Weights of a small transformer language model: 2 heads of 128, RMSNorm before each block.
MLP neurons of a small language model. Each row is named by its layer, matrix (gate and up: input weights) and neuron, and shows model dimensions 64-191. Each number is 500 + 50 x the weight over its row's rms, rounded and kept within 0 to 999. Numbers have three digits each. A neuron's up and down rows have the sign that makes its largest values positive.
After each neuron's rows, "fires in" lists the words (lower case) most often at its 100 highest values on Wikipedia text that the model never trained on. A number after a token or word is its count.

L2.gate472:460560459447490550516551601463470471573488533562454500486449453475547526375466459398522472595463489507497507403465494446548433476505472469498504419523519510578522399496487488491587595536472485489597453532532460541469489584439533527599427451497473494441530493422465460433552518525467477496429476534671459498529562469533516512489506511474488517376599526441555479432487553440476482492557
L2.up472:513474509508475519543576494582485571471489498498494530495551483482474516502415543412473396470510433541477498408531473417459575624383454450492346478519564461443526425563519523340577514487509530533520447522565466536517459473460512528542423556530499443421536388450525444431596476460363433534478538485517426453471593528451545506483466529487424475484515461466544449496412556466538590483452
fires in: "when" 36, "suzuki" 16, "traditional" 4

L7.gate8:490507417558574527484450405557548434523469524389505555595507499466538512441598549539423454448418564531492466504530501539424517464532468447477567532430481456472583489555483504550500541494506489527505464527516535568482414444597485430529444526536452467485480551413439524527530500483424494461483533523485523455517452524484543474526560463530507487606479553541484483486573472502436586467438
L7.up8:525519500520532565518396465543498408580437503448538505546451464440493652505600577516468409463485492475522498456486565536477549443502437416484530503470531471507540497561418452569520454473531541470519484507528495531491405592577544528585503589492395531481521515488418505544527444484468514459424520495547523532546403500503520477569539493488452500550477517468459534554522528513489523485448
fires in: "his" 49, "their" 10, "affirmed" 5, "this" 5, "historically" 4

L7.gate340:518423470496469539414466564532433546482509487516444518430578494451497555518499550492481494520466499568517510560449509535499481553493603482417510501391517531492422448623498557553428407501574609546488469540532333362561524517545485556544448586580541465539578543523547420528517481532546453495544400482524550406530591499542415465536554535482449558484432365460432524481429553458513484484517
L7.up340:455441477448499522591407506592462451530458514543473441516470498494513530486552462592493495463508505463507523519547546494503499484475513568493463523503509521471450448543641427470457475497462429536592407502501512493450533532380442533441513563608463508436503465493550421476546491522482488465523419521516600455527475572500485469563409559560529453469484493502509542448582501476544501509404
fires in: "be" 34, "were" 14, "which" 6, "become" 4, "became" 4

L5.gate259:606471540530569520480546492462535519478441417483451462508488528485514529457514493526417427455584515511434569400425515550513498488463435511445504550493477496535543539563391323507538471515427473547519455431528537562471441590554517563491449417439539485484425487388489574579550504497447505436504386466501466576541446602550518539483399490568495492562530453449492541488516460499479508591503
L5.up259:590552529505516533519510560508417556501441541524499488400469499486474486583667524491529518528472524475477549536549454546436420505558510399536482510531532503478488513531415677535480564505467466569444460488451411569504467530434556512431613340459520480379433473561518516526632552487513479423525571485480578546525585511505574531534563601634478558569548543502569481538473545526512454558474
fires in: "after" 44, "who" 10, "when" 7

L11.gate177:513503415557470470533515438621563532521514486370541557446568415495537521512530570417442405540429455486499504458478553522477516456556490572541536584449421502499535481606554405576520483461508457449518532475582558462399526511493571528556541559536550462478469451428541555493465479550377495504512542570531435459501505456489548490436630465440555452444463526564501506464571563569548488485611
L11.up177:544495545512494513554494483531514413546543388564550446514435522484390517535495565519473509503413575528434395472490533506451548503546483489449455477459525470472447482442457495397507445472501476491535437524490536593516505545557502472473447496508417479557405525451644515545584579518574559486495559470455433525572507476467494502447446437407484480437538511437614494550426447468450553464458
fires in: "it" 69, "itself" 5

L5.gate356:514506452548521488513545560581466538549528462592490503524495509439590516478588486425484510474504503475516486505480427428627452540491618404489522462481371497509495537512514604499515476497510468504502480523465496513493563446477497513477470490451519520514522419529528484488262512594520520470521536472472516446576442558471416399499520461462516528464460460525533580522402492473558528467485
L5.up356:771515521514485479516532497438474493472485463487453541365496532501534518465436651563486513381458443494505458520536527542544461481495512450509478532459511477501526481503535453515529495491491482482518475442472468459470491402490466534480462396475528629470478509541536473514237489463483499517476538566510407461548471333559352461502513435505437524438489555486524435507366510524493507582478
fires in: "first" 18, "four" 16, "include" 6, "includes" 5, "council" 5, "included" 4

L8.gate316:612507479493589528561467433512466543526406455502449517581489551634527489493603422475505565474497507542456444494545556523499472602536490593509519527427539569610495593509459531471528577618464577479502504489545553601558549492619521537503405500482478487495474451447445487525469510565519541582553451489588479573521510493519531511434417580512437549553522534490537499451496548560539527534474
L8.up316:467572520508505472565505526583418473400541449584544443408523539431533487566528478442512515461440529439406514447418476411580551524466467532514440484496451462513412488498474473483487422526508496614545496418515593473529385535416392508382449398468432502492526514490588518489452543456517469571497541530489591538586546478442489434418546586424526517524484498480435542506465519474615462424486
fires in: "has" 31, "had" 26, "season" 8, "playing" 5, "club" 4

L17.gate368:580435427473482471455641509443514495648468409407602563478512482465512498485516443485553552527448414551516461562449579541526469439498500436497481456520418520536484538472471469535537634490564384576531520483467454537519539494445472585553506423490506472417559469444481558460529573504536522474468470492450537529566592466538537405503539514419507398471445489545406514461620400425528546457474
L17.up368:481467508498554517547507564514573475572576426485535555463483444557490502582488508454533501452467500493502509502447531565450479579464557458554483550371505514553521399548449572470492502460456510421524390446507496514566550547626484460499537434512427565418388466477574464402527414503501424552507468529471527500533536489565606430579504566461453508474508451557562525428482419445425519522482
fires in: "of" 21, "is" 17, "was" 7, "more" 6, "to" 4, "often" 4

L7.gate156:401563507650491504520475429576548508456534498461526507472461497576551477495470484552453431504495550550446487463552474394483485571528575480528549506561465488454479562545426499491442463549485525503457470466494469564470554479489455523425533422569522465615480596442440540432443465548466462468499512548607594489599383490511385502518517439477472429481473493537474568513498534438526591521474
L7.up156:419544532619406569507495459506527487499492447449442467476482540529511546423477501554553407541464524463476474512488516392433559552492529524495472467562525481489492561521424500451516449555488560493431474454485503536513507510477536491463529534539522438581472605484461526493442409542494452410511562486526565510654490405533459444594541492494395495477506606522504588590407556495539528505502
fires in: "family" 21, "state" 12, "joined" 9, "history" 7, "statement" 6

L5.gate92:500451551399552478519485446386525477477485419529526427480445533465453514403443429470441524513536562434495426475504570493507420524467454459479559526468490485434509513512508562561526492454404520455377446552513513531498446617534483520532461556521425549520524572410497514567566472545497509411503410483489510457546464490529545392520533497592465475605547424485465489474510459630472494516512
L5.up92:473619538469524430531504516544542489473541372528608461390410484480480533535577531582505511493468510488559511511474514517599522554416429493470477480482454499541536467497474513500515446569544472431429449579469529448511593499481481496525603514523517531503573482442582503460485462511539471531508430435605451475491405485454464472439455561507443473491455579396493542568526483623459484506463
fires in: "1" 37, "his" 13, "2" 9

L7.gate396:565443423510417478463482522430523455467509544520486531416492496455434544511463518422472490476576483501585544607556501583507506454510522524493506442469527427559514505506522506499567540500538499415509501483568564510431405532592568587523492478504406521497587463569511473523529530503508458431447492513456439534476416520440598472497433512458478528538434421547524438516511523494392538543460
L7.up396:641420459494550506506518510402505469434533524436457566491484492453460685447499470463506446477513444453559518571513522584480566513478565504463442529488491410573544466547589515394534551395540553450476512461547487453581439570527516494515455526456478483503520556520452468594526511415522507493513529512406531565468489490460488374470490499533448488488431455570451469591538476528436541458450
fires in: "there" 35, "these" 10, "they" 5, "individual" 5, "3rd" 4

L20.gate116:466545485448522577434482461500558467649445485431504436492533533533483455500508517532538534569523544581467471527523466532469421525515580407476574560495517502555517462574594586553472478486439442432536426452546468457434500497520544566615498420556559463498500496507445446422543557607497563510509585580571533543584510498485516531537491516480468461539433443553408447478457558558477470520444
L20.up116:587462428420406545618513514495533523489547473504500420452511428515547444507388485463496483471488540529565534531505449489407506468488535488510520521425499508531493555417465502448520597504494517517572479443555543521498457507614512509484605475501440448474602541597530523455444515519528586467456537471572512604489552482491557447519457515531580503581568428394536464496588496456555537410598
fires in: "however" 28, "who" 25, "which" 7, "that" 6, "there" 5, "where" 4

L10.gate493:484556497522533565417475521456455480570462476478621413417453416424554488474546529484546521545536565409512591408579447496507453527477661475564527570511522479552399493564557577400530563511505532551531526439583533559490551534454427501472465440456504399499427472444446486494506554475457461482441449517503541466451507591507510507457450501414613518493461523470491509490568421552550535493555
L10.up493:529478407488501546453422553521468357488492520515521469482450458460576604482508451496523410578565512429536557529484463488461469520501557543542548514428480523580410531503496539343534526412566514557506475512480471561525566484473492482539506452413475570481437478534522438528514420506442434469455480498446566493477529595448577480561531451404551486572469568435489501514543443555605591614392
fires in: "the" 48, "his" 28, "their" 6

L5.gate296:464515554539539530520541489428481491542460515542517590545555546623546494490503479543430440480518535607596534425585444465414491482535529454462501537484430508644578434474499450561424571578486532447450475561520577555536560487497522426383404488537531440493496516530465515490470576540531487518484439538493447424490511546424552505490524409538499451420517541432484550436477573527540555516478
L5.up296:511532574481459495513466574589543567397557515499503512536465521488404482531528499518553502463537499479440525523453498434476464526478414536523568465526433512431513481538511558524554397554625509555376517458408346460493534508441443495505523514496536633481467455420501521451493411551453495552585520431535499525541470515539528542414444571427479523491542571465527561512559503482527511519492
fires in: "team" 28, "family" 20, "signed" 12, "station" 9, "significant" 4, "stations" 4

L18.gate481:386453498494570451557535464480496571361479515558529423537557527601475533461497439392519600492483558422438463517435524513466471452529480512454549495471506449420441561564475526461531531473439552515517507547577518507464567406511502451510404491518546416627583477457559502436462496544463466531512448553517445432522518451460464469496478490468497449521508434488425495512501498394450542429492
L18.up481:469581540544505460550578478546592489458510508491503596490491489445544611525487555562568458447362503543392554550509435451590450516554427428555436512504482439473536471399509622472447488493504506536585492454491487611462477623386505535491443569485546535515607520438557578529551469410477517520416409459460541610479572484516405430428525454460584501428439543526438472482508475465515536490481
fires in: "has" 34, "had" 26, "joseph" 6, "graham" 5, "gray" 4

L7.gate288:519505540534491416484513446546464460458483519505469495562565468540603511470518555468471520482552570557532493449521506451425553602496438549502537483481513546628588572583542508569504625515510446538510515515466502499488545580567530519557528510456549493417581442434469521523516524605487375450565469543520456537535513496430508525443589545481483455499463526417571548502491486472521517485473
L7.up288:468562564634540517465567452428437485532510463505567411537594513581575555514549603476466525545558502517515450512590569436457549501436474501572503469574506542554519531477453475526505534535431472518523580542428532495422476551606535499477446495458566487475552544509492524516482441531562457494581499537454557508556511461528455431458509499522427570484414415527492509456445482464503399447580
fires in: "on" 58, "one" 13, "once" 4

L8.gate505:464509467445566578476550550478538479592433424519559446497554548440565463500542523475478538444530584482461535506567529558492494526599463432442461565490472459492492514508502472458472525485519435598483489467489514560503619560487493479477561488465522532448463495503493479421551519451377536584565360525427512513410433505515529572504451458410496445457403478464445493398556489425514466430535
L8.up505:513525495436513542456451483543480457456434511507517545523524520477580482576619507507542521450543453431522536552515530567525500508571461535536445540474481406427499490460521482525419454451552508505490554476496394551407517571541553433555503522500471576478530513548555580465504509464447423539558489508444537555485387573380581522487582511416415527508474518392475514447546542462583418432510
fires in: "charles" 17, "william" 14, "robert" 10, "paul" 9, "williams" 9, "michael" 8

L19.gate242:500516518531554544544583527500475473524523556451599436445433540437444457495416548504465533493475457476514492525553574528486513477489500481476487571513484500538454506428472513505539452422458486444586452444563490508475610434455539543487497460477482441529522594469567497421472528464511481529618418529474573546483504531487423378453545542468578410446539557537464536599552423492442408489470
L19.up242:464526567489468455558447472557467562548499519507517496466485510499528561474520457559504501596536457500563505468536466546499565464486437513477534506508569506498449432494487468441516505457505537633554503476578603497514523551551536623501537480474456511528470479420494479543550425505415359532490545535528503446548487377529547448524500537568536561494451413469571581541521498433416483445479
fires in: "to" 56, "would" 13, "can" 4

L9.gate313:429525519517524461525485458516506519498571455567496597496536484576552522467543447463468484445480396569480479419592496414497500537482518505573483463498450490544532530473538532490535506570547495520518570567522511475555523509530531620574438556511449429483431483471487543463502582541536479534576543460570403604543394497451608562497577446514562526444514632504524453449517460509512529601553
L9.up313:420533560518550537531530416539471554507537460575509496565504479477554523418538433503557522435385485546496455459451506429563502492456411542461503559548431490594387433512489573461438469477530466537512542419404474457482557533458566556499488521480494451545497516490511524525462528514565484528477568438464441538549504524467540486549475479500474519503578495441520483457469497507542552434580
fires in: "it" 67, "weapons" 6, "italy" 5

L5.gate77:423430414555449498517576449509493407435521515555524506501448492590605442496476390504636510490462432555569514495537544484549505552506451543535494541465446552505527442539534491554471463509480551469471477518553501496492464503608467493458455519480376393549512448545431508528477407509586451570490477477477447390494532508467460453451666482473528477504445508499473444439459579439552467529441
L5.up77:627489495519573518563497548398473634448500495509491618496543508434525550593462574502382525404625511481421502523500502470474464516430470521474499453505545437512520530418569568498597580442472515547515465464428554485498517428507556499513460391410503512401460477537405467487419508458503500501515427527459520607497468630548573496473474539577428511558509465531534465535418464599474522563483
fires in: "such" 33, "large" 13, "included" 10, "include" 9, "includes" 6, "largest" 5

L5.gate479:457521475426543576477450376483405488540423451502568479569539584457550461581535558559510450468556481472494517473479526539571475512568570456539481500431454418509438574500483608469516581530608467592587563438489483497410568494484499403453550563532548565455508469470518471524452545491513517599571411526443513472409450485567560494480563424407586568481523446456505432461556494550545465467558
L5.up479:472527454480482514471470413466422445516463442499595494524565516492553478570544525523477417428564482488489500416514527526531508563621533483501425481456473472498485569523521532462463589476575405532544568478493481538389580523498465470473555556540504537464555443433542534480452507504486519598549379548455548478415445517513520537462530464424569565482482385433490470500576517488587479445484
fires in: "john" 29, "new" 18, "william" 15, "williams" 9, "black" 6

L7.gate337:509540479462513526507509469525543461552560482430503504508430538477524552450517514502556420502481399431504433511461528453508534560552427346572538526520419486536482559437456436464564441544489541575502526512460520481419494562518671446468564484521498552485467462465519538585567448475459469441524449498558436533496505482441566493561506451490528525381640488498544546523462461448560480572498
L7.up337:425498426485455513505467563484549504555562401577605580502516607512578529552562463521412470420613513550404471435560473427428508463537495427448504514499414564496500513470501560520472537497588528497561530463561442595483554506506489627473540399567491562524484368541525508471450473543471530493526408412486554455541448585572518551479496440564484509544524576473449468521526553507597475583560
fires in: "york" 21, "american" 17, "english" 14, "french" 13, "england" 7, "australia" 7

L10.gate429:550521582531485463452491463448522582483515482517540487616545545500612578547519544434331460471516390478538541496517462491412486612548501497440539520516418487526577590488488465483601500586497423495426509525510373530538476495595528505476513484419437554497440487477461474471490454474565496658451537520475548502430448395616499552554489571491606511450561437523509556481551487514499463549500
L10.up429:572532550524522508489497513451619451480481525573538486467545533433512438446517603473567582499448558621547529515531582472497501571488487512429575430446523510657540416441423549537464544423478472492455498413440487599538494473484499454537548563402516535452555542496553449406465597562459450509434466543523491496516534457589573543563519572463523532521491444548531479530480520456514442552472
fires in: "after" 40, "before" 15, "would" 11

L15.gate302:539502411468459435438618521510521455505502502493564557487570563471482514551488526472539513521535474491474546502467373512495407545564565480518458433478416459460489564499518563406517625540467565528504582411486410505489599491469398504409556372532508536431446571508571454519467536526472491604505380531493585527503525500486490542510460449423457550499466492487554502459521429528430601559471
L15.up302:516534404583384562480555460537466470497596521484566579536530511405509573469493496561526465501507490408531569450416443441495475566540534560556438397503465533438453556487483419432527591567488517566460486434552486565538470569465470484486481466478485490507580578483509510620443465616516528533435580521451510561504550495407449506487484533516384614425430498505472526545488455493505578554524
fires in: "the" 37, "elected" 6, "named" 6, "party" 4

L2.gate293:535383490446501490440551514512541482472422547518492516489477447537489531609489523453586457523455536529433540511511513663438575504472497532536505505510462517506525583538510456490497538505553474526510501521519588470443400516390595491513523433528472464546479515479437588469563454465434391527432481501436530400456463474523531436538500533526562487492451600534494513470545501489513486530429
L2.up293:488559475510454567541466425471475535523481515482513449477446498497516469617478447481473536493529577477522504610538500518417534621478620511457496471535489503522519536531447460461562517519565447515503555491493445454476435500448551529488512518522441483494498493559506504499582463526603505526496534469530571356525474485473517454512516552573466492522512393505497526530467563514469432506500
fires in: "cup" 22, "jpn" 10, "doubles" 8, "public" 6, "submarine" 4

L2.gate434:542475547474607523521473495445402377550472500521444482404535549543460477506564516557510501483457589424463480503468486481460545498615470469543545446534532490500437480462419548504501522571537491494556591515420480499456548490416480483518519544534489473456514461411476442478536531468493487595492468457554437491526426544537480392478587579510442528459512553495496480403351512486540589415483
L2.up434:548465500507466461512500492504531575592487534395491473514529515480580479565575494489532498475521470439533511465504561502552556621435521401503545532535517564493432486479507517486377512384548542523567581541550466442445527537444511478428424521559495503380565470501493533527552498543490565453543572530547537467451543520526606471495484503481424510498490504435494497516467451473551530467558
fires in: "2014" 24, "2012" 16, "2015" 16, "2013" 11, "traditional" 8

L16.gate502:463473576570421547520561479442466459499568435536472437374513475590495393536526510449522517496465473491491485490444483519417493584574554395515539481504527444478466490589478551625520471378520416469503470485528582552528594526501504497498498421501476431552504576485475442429451578498518571544491466463531461526506374541398573453511460490405391555508473522584460506569454424540427488471521
L16.up502:543468427566456361615545504543508577486420542421554449572538487471471501516502482380580519472433530532523517513561523513578443390556599501454406567516462501497464585426444449458479479380478574468521527514487402484449604497497542488545446524592464519604555531487552481530552428427510442593524449489482440516472535470477427432516497482461503529439566456508464486450540511396487504529518
fires in: "to" 70, "must" 5

L11.gate208:350453427528445497504449521591486430488460505543495464447562551486492505523506518548493393581460544560509382498626496443482514490492539509501475528471589459475495433538507421510571471527546524511548457511506413442461532500452482448560412501545379548560468474468510371419538400548588523459465519487554466470445454466616481520464579520478515473438511560474399503482515492611510450509534
L11.up208:493498493518514493484392509521503431451434500411502480434527429479516554434433502399396482484459539471414453488587541481417485522463504501443493606523485495496499588489452513503530540626508519566499420504445584529581554570499464458528465522518495524444426431403460563457457470514501459578471524443511482502417509430472524484522554499498490522517514535479576521584468504499565489498483
fires in: "an" 39, "form" 13, "formed" 7, "formal" 4, "style" 4

L5.gate483:469470440558527474466525514518494471488552554501541410568534469567480485566538493537507544523510569478547482547536548444465479506532405433557411526472456508606469466554520546514486547507481608565530590486501513494505504474540504496388499512594560505412515527333553532485536535564538467558577473499540595481546458505386506528430518499515478457494445581449568460549462534596543504496526
L5.up483:537515471479455519554552521434416476519532480513556396513601494516485479493527424453449598557519586422488470566469558415517483499440470475456541502501512484561415543546458515522524498551479574479457554486385504464561433526593505506576562436516497556440474490399537459517530439480529521513482494436549577510570434497420489527392498525561465477481507630444585464528468469563463511484555
fires in: "on" 27, "one" 6, "grew" 5, "effort" 5, "degree" 4, "agreement" 4

L7.gate138:407462441516457504587549516528468523510608470503540504580514500512487481473503472463493514476565559461477466450428540535470494508494441503382488549543506537490559580496460533447499478468517532515527464442512506534473466463409411579451440487464573563539541481459649476496458475517615529502585503441501606490489543504589511539450466522538507456545584533425458404427558510468469518578575
L7.up138:422475472461538578526461472513537484584555446473527514572558477450494461455444442426486486529519546488556483563487542525439527425461461526467550532589557538508581499527478453435561521559549547404506459431478505502422489614443510461560435423473569548464489518453584641563483421442471482488465485497622533481452566513506519474494425593531457448486512474489547464533547493409467440611542
fires in: "art" 24, "party" 14, "heart" 9, "arts" 8

L9.gate224:507480382510491534503571461573482549586430459547432466546481461444514505559530503561441521523565593508556494428572492459488539515487681552460498519531507538517607503524561509557457413516502501476539495442531475422613529451441548564595413532529464487524496448486514548530557467602494530553483506526584512405542587491482457564515566537499558450549468430426504596484469569473497466444459
L9.up224:446506451558460508472515448444473556426469490567538506566526447519465457434456545478539483547460520447556565609382507412584531493567531528498536418430524475470480561551496525490511492585456540410522532456414530534475524468555539586534546546423506403510440488537488510507439518525603591510549499501415483531477552534412479481492537516511427480432491495470487403565496448492541455414546
fires in: "which" 58, "where" 16, "but" 10, "and" 6, "with" 4

L20.gate40:506456498492499447516490559525554445557470478540488482456557523535584456527549452454526544486515494478517414508547435551561569620414589451446524625462481509453558489570641479528443392511484492551515423460502535538494483499662565556527515433583496468486531518455462414508514558509536521548582556559417433566453489510443519499508519465538489560430508546535407451458528504519516531479410
L20.up40:566418458553494527520528476508517484498483477573534511466510447516509541461443435511470511518547485539555500508516442524461562553463477428465421532478561562527491513505422454461506449426412521497528450544577588523529515490524562508484510530598537564547522410556475539435482538338490485480533506467426555454484605450495403488526542562499475572523469435497546531552501545515463528538473
fires in: "began" 15, "of" 14, "to" 10, "continued" 8, "after" 6

L7.gate467:451491529466582561453507435435475545503447535523548552523505534485575508436468476512558477563417509515508476514527537503532535544457442422506485558486455506496477584444486667530473491538436502534499559536525522531472414510486452516571385553522431399556511354509470548442459494516511541530438456491556485533472476505476488532483526463472506511512517430512426502488500500491496390509587
L7.up467:543494408529457505539527438522488553572545403565482601411521394488462523490509466428416497504438561447453487536455469475486530585554525548521526556514473579562579527507463478410506490558575452541467473532562498481499580528614464535534498549549439537579441432463512612538467499541418435498444441486537509551510445463490536475467553517432525534522553598467556546450466487519523432578444
fires in: "this" 37, "has" 9, "had" 5, "its" 4

L11.gate12:478427506542554472509530462509500512550524499485541481427538534433484475563473489467581455547598537456517536496493557561467486412538540388527466560555479493625453486611484545502413510495541543467458467576531384451429476402473474480530505542490479498550437627445522458417473581516506514496455460533515492394451467565494490500540467543418588510549526431490577517348435514457463473404492
L11.up12:416412453465531523501520459592485478554583484519537506477518466529426488539515637415617465443539506445654525468579482592459554501523489402525474523531565515563494420474584538587482395502603411491490544463498540496506578441532494475523417463554439474509526514447543555516503420561493447446465476444550516461480510437475496476480569522490527424483597516416530532515502493420486527506571
fires in: "him" 18, "he" 18, "himself" 8, "she" 5, "it" 4, "his" 4

L2.gate15:459500493538510577526440509513498591541603525529475571562496555509442517434530499550480506480500592416445506532516559478532448496512564513476516520539525506497502515522507427429439488563523546434517423534523566563402429475452523542469447545523519584497461494511508514498520435462576391434554482449518536472424470537594473489417482435486506449459523506497552574437508483491518514559537
L2.up15:534521366507625514499517504547486406581518488449455454485526476384578511506554509557546523430495534483496600522517431498513501437487499474405568453482404493420566499489459563491443472372544478549516406523554521520439466533602489494581431503615520479444448485561628503460513556610524491506466534538449375553472484446561437440503556555475623457498512419432532527527415484479451458485560
fires in: "history" 27, "title" 10, "accepted" 6, "titles" 5, "invited" 4, "distributed" 4

L13.gate37:470446510519548496451508406474477434631564507444476510465563413523528492505471525406516424536463516520503575587597474492481498519503528370509487554536463466579528390594541489578504484574568445543516457506455442491540549483529507505453444510528487414480473509513504456519549521550476472521474524561394495470499508518464491531522537470456532546507414429453525508542572588519489618464549
L13.up37:403461463475513544492524457508476443537571530587439390484425488513553522322493507511473451599541497469611525577560479527489535557482617484527507445456556530482497537469556468554631429443584488590508502563493474602459500432419565534457475594544468472462543473486485429582589487543526448496442450551481530462487525405409501424597530422486560435490474447513463564650520513507510519589525
fires in: "its" 42, "an" 28, "their" 6, "any" 4

L20.gate448:468559497482436513521509504428455487496575498423515520440495470491536463486466441557514521430534541416531530528534574476422541455416541423499520508452445457531492469483491464462594522446487504428583471591556529524473447525489539514413464475468512372467471531422534481483510529518584564512382465598501539544520494513608487516507506395489406478452517481490534531482541447530494464507469
L20.up448:463475450462508461475481542509575501531494545459399425534404386556559477475559528491641506522469483458496560446593471524500440501465472534476468477544460497603445530505497498508516489392479547505530478426534544596497569510432475462507549491490444489555467503506487540547500533483458526541473529480489503516488575492555446502552500462523604471389504499431466464491544462573518506531528
fires in: "after" 25, "in" 7, "to" 7, "for" 6, "following" 6

L20.gate350:444570597550512506500512556547491374499574578619550492434533412543500480538506612542469529535549488465491465455541444406509527620471548515504444568496427563396577441594564529476517450499512397481506502442487497526460491518505462493470460412479448532489484476514496539575503525552441485539539380518528513494535510462484499530467577491546579514498538487430517565496556582547539516441541
L20.up350:494544523473486534588467423527455412540460559567527510474485474493540470407469536529446482526457452410464402491422495469555616544452487427556453500568485508469514424570463466514446481569424540533491444576561598488602381484488460527467590587467553561446490468528552605514454386508465477532421507430578439531542495516546446530531526543466510496475532486499508543549465514529554553446445
fires in: "an" 71, "any" 6

L5.gate30:457470498603545519498514525451569541481522444460561505670559526567596452532514593430485486502499547471508522566522538560460435484643462428499507619468466457496523493554486489481486426524555510554471518483502525446403524465460495498506470425537490564480383461365504576424603519523447465589518452554541492437522502484503532535472555446585600454573512450476537470520494495539446489530502
L5.up30:518545562579440567499446512478602489481544415548536420528545527466562552542543565549585468558544525443497429511514592527519504459536398514504436511488482442532476445483497435478504455557465583587404524550495561528454510511463595511465516570499524548496486488368526614502516446477535459557453531531529530521550448505520481490425584494504442454540521509486426506467554507478558492548542
fires in: "life" 21, "authority" 8, "book" 7, "0" 7, "critical" 5, "after" 5

L5.gate380:583547559463528612472453481534464450484486469502510520502452380469503517463521451493456592643455540525473429467456538477527418552500572383601569444552429508502457573500534535421479525442531500543550483501491440539587567450580554537508591437494408539548478525486523441484500569444447535522473520454453639498535504524472524541454492522517457497510489496559539437529524494570529463421507
L5.up380:435518463445444431541494572520543518578514442506581441510463488508522613418485472480495533477447532424501558545481471451513481584467523431487528498463505458563522439527527573511484510598473459560463491441453612474487482498535518468496523535454513467429493465487564544437443522611567441413557504468516471597534407500541568437429459526447605534531533474414622515535513477429415487524458
fires in: "his" 42, "1" 22, "he" 15, "3" 10

L12.gate204:422526509529444486447557458537578501532479508477469609446563537599473501456551489515443492423457473521466462551437442467583523480420605517496522567547524498465505509490516386485492454494437541499528586503510611430508449543475568511536521486505484476532434461490372390497584463455530519550503431592578471472544549541467443445446562455500546502521488579485489482516581573567496498552568
L12.up204:450438481533503508523474503547498546450477534523507532490464534551465433514480528474593474455484463556471523490456493501499449444504520493528602514503470490456403489515542532487461516362420493459537400559479615513587557572519545561623486390542521440558504485455533454530435527522530447491560430449510493429561535554421502472485580524481619412581476585467577453468522534525481528499510
fires in: "it" 52, "school" 13, "education" 6, "hit" 4

L15.gate69:442446472424489557471529459520568476441478566560417530455443537520612547388519600400497523549530443400435522608439543478500484555484546374572386448483524543544501384523496592578449507469517483532555428476522544397505471486471448410441500484491452478510512557527435446483545519494448456517591518510443491515530529502521459517499587467390512545445474531502450446482533518488450562446485
L15.up69:499461457449461471450522504579599476478495487569520459504445440499516504487495424392531433516564393463500533545429456458507482511520556503514498462484460552599490490523508532532478421494502527569564434396529489531502428573521426524419412505566416468548472422563376447526562492546513501506527534590423406516533516570474470569496480513484482456522416419595529525517468554519549525416431
fires in: "as" 37, "became" 10, "becoming" 7, "pursue" 5, "become" 5, "headquarters" 5

L12.gate175:448549407531598535549546528534487555423480528485509555563464428453491499446654463541488470551492495607464457513543482526604582543510608568568475492444518524529494518495445551440489594625540477609524459551507435517552527430572422506467467517567502474574462513473549494497546558497528438516461479463494508401457457594394450509519550507543516450552477502532452544524507596471438511550413
L12.up175:448522463532532582494485414512557486503484556541410561460394457577548485480464453534496478503512587476486506534503472492468508532587430530574564455431426434543513496494505503461524455437536478534508459479478498485511495461534557572537508503484570432467471488390502529614468530399456473465455458524481467506457506613444403511548573533504466407526553534540550504496564551505550485534457
fires in: "their" 62, "its" 10

L7.gate191:521542572462451511441472501447541487514398561509502438469405454514506534534425586525522565518575537553529539429521492511563511404452581429446583475464506466480518487540571513476491529445425534455544426546573419520447459461389476519442414556492508568505481549521499502448489470527555490509541525447467435457478481429544550481544524464445479417470592430395478467466470534561494526494475
L7.up191:509587562511424448601568605555491472461403529413508499524414500505488572446491442537439509518563562486551558547483528520556557489423612409523550504470437471454435486531508464521519419525531566565502460597480544581438582454454582561486580510445466569529506536498532429460489498433611466518461466423490538494498437462526549459518445512444476510603562481412412560498539477501534481473441
fires in: "by" 22, "league" 16, "with" 14, "1" 9, "two" 8, "band" 7

L2.gate280:532495466443488436409593435567505481483526482442418420522527531388508558479463473546568504527559480472471415479494464517595483534483546546520556460477564546509389492574481541436430552539461473627552449524491524524374535447442551485491453459561519597463504462501508440537454433495415507540554609452539484441485557462438510451668540536515481462533424493500613516563498557457514506533468
L2.up280:506522438579514451441396422528499493542502483536553612488530383422451453474454496362543446435539413531497509592514533550482433558503536483516560489505459423532533363597564450568492445568502606535458578507515542483524557491542606471545506502590461574565508506518417479483508523427493454498377482498514494606485491515502465493429527550468477490489526406398520507442561497544554532562516
fires in: "him" 31, "himself" 13, "1914" 5, "1974" 4, "74" 4